Weights of a small GPT-style language model, trained from scratch on English Wikipedia.
Size: 8 layers, width 448, 14 heads of 32 (1 for keys and values), MLP 896 ReLU.
Architecture: LayerNorm before each block, rotary positions, biases.
Training: 812M tokens, 6812 steps.
MLP neurons of a small language model. Each row is named by its layer, matrix (down: output weights) and neuron, and shows model dimensions 16-143. Each number is 128 + 24 x the weight over its row's rms, rounded and kept within 0 to 255. Numbers have three digits each.
Before each neuron's rows is what it responds to, as a language model described it from the Wikipedia text at the highest values.

Description: Number-attached joining punctuation
L3.down171:128141159117089151130134125077106129166107172106131115127116129113124120122106079143143135137129143163128140125132145136150122112134150141115164118165142166106156112136141170112130122132103149137102147159154121162072125099128133074076148114109146138113150102122168157070141124143143112125145150126111135153138117133096140104120133177133111156098144117109142128099153148108107133145134

Description: Noun-phrase openers
L4.down354:141105126133137067125133165102118149108111106104171145112132130114149134119142130117109107144118144141155125156089116142148082079134161090116128137133132156097130185125105159151137123100091121121130122124087154109117157149118125107150157134144127152102119104152091161112121123131142131129129097114133166071131153134107135109137129125141145147097124171121122133135122084169144124149079

Description: Word-initial fragments
L4.down51:160116084149145189159131125116152124139158151128161139129130102100142166120136125125121165112161124135123104115107095157098105138152101129171163163102142126116160116116141144111152171141153124160116143138152126121121122142141145128157142151086118124135167101107178145109131093110141141124119141125129112159145117139142098074116135149164150165167091146147096139081090138165135123100131

Description: Binary coordinating conjunction
L3.down567:161102133164118100125081156104145115134119100112109141175110124146116163127114122139125126101113123124115141132171158113120150101123126083179110137144099161148145112137159103146131136103137152149098135106132115089130117103111109140129148120182144134106126151127131139137127157100123130138137109113101126172133110153116150092158156180112139137093138137127144132135127116155092130064128

Description: Narrative time transitions
L4.down771:118156137104112133127164157149130105183101130124141146113098151095128132105110093127136140127153145165112095146134114124096119129127127135138124170099139113087142149134151118137116147139128110085125179202114140144107118154153132113113164102100163141108118089135141100103154142153156127128071106121099133168107117152128133161113130126110119106104124165152149095112131159083133128158151

Description: Name-ending word pieces
L3.down584:131112141107135139106112068140143115143126123167126145148107157137086113168093180130156122122125198181131111124153115107097126121099139149119191133117153157106156126114144142110135135103138125118126194142103175118130122144131126162153163106138175098092150171162120130078114160136156127088124120119129157060080169105136143170117172103130101159122159168133138137155156147108073152149108

Description: Headers and mid-word fragments
L4.down443:152178164142107072140127144101174145161141170109138113137093124143092150085084142105127093153077087131151111171159135156124112137110124114110153116113135150141159115125148125172109118085093118135074110142149119165083111135146139128116112153107124134135137133093120075111113160124094126150137164164136098154142127083170159075141094173163130141147111103096168136123116119132117118158121

Description: Partitive "of" after quantities
L4.down418:141109091110136128128132143173141142112137130157102130120097125166083134127146110131117144122102146122143141128126127117102143115145141153117095131107113125119158139129137122159103144146110125173113083116143114151136132138102140126158124111133131153097103122118157195141148109146118158111108118101141079078143169125130175113160160121116077125155118153147138137187138128162120101085176

Description: Quantity words before plurals
L3.down431:076101137131114062112173134168124129179126127179120076133156136121134126125157157112133118121111177116139146134118140104109095123121109139114137104141159186144163120178134143110118141112114157119103161101103155187110112104135110113135169193135130111190107155084093144158121110080113108145160151113098169126115061107120127102153129116132107127125153116122126085117143157149142124118155

Description: Time-anchoring connectives
L2.down458:103141130124098135123161111110136171149142178129121176113131105096099134110152142085130131135133127140113139085150111169132114117130140160143136168158166135157148125129112117105092132124151128110110142147060160157121169102110090134132175110129095108140120121129179083149142136130119110089123131121147149084126114087083116122127093139144109122111150109106113150145118152178138144111167

Description: Empty table cells
L3.down478:157149089106176113137147153099100137099114147151109134135156145127135122129138139121096131135086096105148075111168134147146127123157130158135095112130111143119132083094138132124123149101141091105105135125121127102148146171102121080126109145130123114106153107112123120166151119152081139151166115202149134116148127132160116176119136111149108160168143143166098132119117169121160119170126

Description: Coordinating "and" linker
L2.down589:145146087087096150135114159080172172112087177149104179151146090146163134110117143135113160116085175105129130111109136114121106128164149118113169153096119087146121118126148128116147118146096130135128120143161141132117112146126142133165116138117097119060114133106117144118094163119117124094128140103095125167141161101116094114142149117131168115129146120127108097146132157127157117067130

Description: Partitive "of" after one
L2.down768:100125142141159162103135129132137107069090134163122113118124120133163139120126132138160128107131150096097139131126123103133093137100142135127138099154149172132169110131134106142142113121125109113132159125118135188101140131126129106123127162105114065155136134182111118134145135105116109146154130102134152121138101166159135106144178155138133115126151105147120123122135167116147144121123

Description: Place-introducing prepositions
L3.down837:109141130115142101114141113156139097170160082115119136134113148088104151132128117110152094065167215093119166130121129091135106079108132121149125116103135131128139120151168146109157094161097153112157112126128162143109159102108122127105116121126148159132144137088117120113079179131097130155128142150116101100160108110111092113135155145128141145153113147163182169118139100126159118156144

Description: Article "a" and word-initial letters
L2.down777:150098122100109093135128132120101077139127162136148111138107145147142161171111145156126086137185154158088116077086094153128118112114121146143157158090169123148109134129178089111143112124134138166153129099162146123097142140132126107134125144149137143120145131123093139156140145124166097130124122092108147121155089138118123093101133106105132181154142130098117128151142148140112097101158

Description: Indefinite article "a"
L3.down304:144151159116118097124167123120094130142136114108148086104149096140147144136165115123136092153142107136124083147116171142136107123146093123138151147127150120136164123097180084124142112127104138102144126105152140103117131158138101129109137118152130111139141169120089121155108150144139102115150114095130136127163069137139129125129116109120102163140165120104116128143083141134132106146153

Description: Table row line breaks
L2.down330:174159110141155087128170139139099063121128130108154142080169156095120089115096090119116149133129136140138076155129108109115110100155121126194136121100141127124108107139100130099153081104134103085075134158103110162141127133081142092125089139170168145114155108108131140116175118135108131134134156135108135115142080136157127102146180119131135144157123106190151127138153176118158130155119

Description: Date slot before year
L2.down26:160114149106134149138149166108101176137134103136147131117086129147145176111126129105133125129067141104135118089105126149145136126117137158102160096120167093124157102131130149134195127129139119077108132127148136128114168109122120133136129101153127106127100182161140128097117184118119126086114124176133113102171147105121153109131139121147097126080133119106115157145124164124135118119168

Description: Word-initial fragment tokens
L2.down667:123170122138140110156165104130137200122119151118111096132089135121149136124143134129106161128115151076171075123129118134128178159112089126111125116118105105137170110074106116149140170129115126122129094105130124128201167103143152178099132126069133102114161108138160155140114105153095119127148152126104134133137161159133137128159128142179168109097081191121105155093137126110109146165142

Description: Location prepositions at, to, from
L4.down565:119113116159109132126115140106080146135140168148097146130138172142102132153139132140114154131106132178084131111108147139050133117140103124123150143147130091174126099141159110112073158145138175124094097108130161115134129151147120175127155109112063121120105182117121147109119143142075134133105160127118122166136117126149156096093134127153130088133095118108120083146110103137123135145112

Description: Verb complement links
L2.down632:151131112114131158156135104118110102115122117131115117138120141146110138158115116109128119132131159162151099146144131147180173102110147117125140137114140122129102137134108083106085136097095144146133124167157176141109168111089125172095152149147139134144098104117137117141165133098131122074115156119143149120132155146145124126185152126111112104131100083127123137098101106091121136134145

Description: Definite article "the"
L2.down333:145126114106141095117160161110117119139129101087122137169123202108089123115119081110155166154165173110122107129119144113125143075126110083094135120072126155088116162126141156092115068095125127146109114128105118134118114126100141113139087099151094136084144147115076139133139086112099151152132097133094139131119116142124115112138150101163162114120149117125142156107095161169094121176162

Description: Proper-name continuation pieces
L2.down215:125167156127137116131107146175095133113160137176117140151123140104099149120091191123191160157101126170137107144188114088113115090113099132123156105120143139083151144155162185123105129135134163114115159140123140146126105117153122105121115125134133132130127175126118138117106144069140128095114131108124111108103151146078108118111152122115117140083145163117154140135107115145109117167137

Description: Hyphen after numbers
L2.down319:159124134126112108118150116159125154131073158147108124139130138112135092181120082139138106116159140116146135104177099111146072181159124174143120135161116124156171125116105124129103102124120093158132136109129143170146165142118125139117133161146160135099168118108122087129112107103142121183148124158138170150138132122088134139132113116151092103106133118089118156105147152145104121160118

Description: Indefinite article after "is"/"in"
L4.down747:138101117165117075114149107095104115105143101119139130113143150111150129122132104132117128096112144109171111089142123130108130123136136053117097080127119165107156084092138146180160123127146090109165109136139133114151172176117176098131113136154079107097108113129138111135146163154122112145131123138154141129164122119117143128134115160136072147138118179166118078116069151118088142150107

Description: Duration phrases and dates
L4.down872:113092117157074109154096152139063143082159101113190155105144150155140141111100137139116134101118173117136115173153150123115126090098090138106105125151126161144152166119119148098121114145134167084105125121161109097149149136071125109137133148116120130105165125100102163146124133137124110123144096130129137121136099098106126146123105145133116138143126119098105142110125163113148127119097

Description: Mid-word name pieces
L4.down588:143134130137117128162144130132128114124162126133141140109150113112073136139121151123167116141107137098109164140165104083115138160082125147145145111104132140125158139127168113079116128133106141132097160103116197133131104124145131138158112095111135133142145185128095117142110159135165106095175115118126149118111174106110099103114140126112132157095141109155160184124149124100116124081177

Description: Definite article "the"
L3.down620:112124156167126068159143148110092109139101095109171101152142111058110141064095151140104146094141145118209123130140114101146132131147080107084165162095099159105114144153137146135163116123115108144142085112149109140079117106165166116136114147105088132128150146122166146145150097147132156099135148154116124095115147120146138123179100108156153115122110136132131131132088103154148167146159

Description: Wikipedia section headings
L3.down383:171144100136084108146112148115136124150130107158144099107093108124167160124128170086105167151114119162124159159119127127156120117098137103111143156121129101145158134102118124151114131101142171118124116131129124115131098115104125073148125115126082109143104118111113094105147127126141083102128146119164123171104113095075119132106170153121123094114164151161146117103188087121087149100110

Description: Mid-word subword fragments
L2.down890:158131129111134140129122135142093082123124155137091134166094149128126120127123109137125095109126108134125130096171144110110146097139104146151101166149115104141163122145073136131161135092107124107157184122126163103097130148083125083122159173101111123104143119097165122094131174106122164124119176143128109135084089076131102108117136153150142149140139119170135138122150140134118133134155

Description: Partitive "of" and table percentages
L3.down173:128210193085161122128084129129117110130100149123118075134098158155055100153107067132160149131132124137120094097136160128144118161126148183123143128114128131132142134146152115152133176144116115142128122158102154116086106119136100131130146143103146142125065172077108127135126147115149124128078154108142129096126128127132129154083095139118117118144146138146122126142125088212118119136133

Description: Clause-linking conjunctions
L4.down221:179110131094138074153132156130114167124100130143109167123166178149163090099143130130122146140112115127104132127128128136107140101116111061136143109143103119173094145162139170131123158100119168109121152128094133111094126120130111186132105143181120106136069095131145100115093168125127176143114143136144095194079118048121134154129139120141167134137152174107157142139121121175113117092121

Description: Subject–verb adverbs and connectives
L3.down545:120107154118111135107135120129146133137079147123150126108089137118085131146141165101115162103150084140133091102135065157146160151110133149132137150119141144155128139125153129102100171144109104144101151128119140102050081125149145151113160113075101184137118102112121131129143161109139105104130119144151118128167125091126157142160129151100145125109129102125126116135107149085134134103133

Description: Table row breaks
L4.down291:115173098154120087165150138100103134076110106120088104110101150155118111115174119117102134094113094116147106124134111148110143113118133172129121145119146132125100137094110160102134126054063151132116127157086128136170143131080165097144184135125147138112182112141125132149163145150127158157153133165128141167125143159123099107110188126119147185174159111109112155173163134117143172171109

Description: Location/affiliation prepositions
L2.down543:128102092167144143103124124118151140111135101109117160124120122135119145125145171092131136128150126071096092104140124163111165110138143083122104146130130173201125072137109108139150130107127135130135100099137068107122115112108135150117125151116106146100080168135157146088146128161099120132107134081115122128107112124097112174114129153163099111135129109138140106129098144165160115121090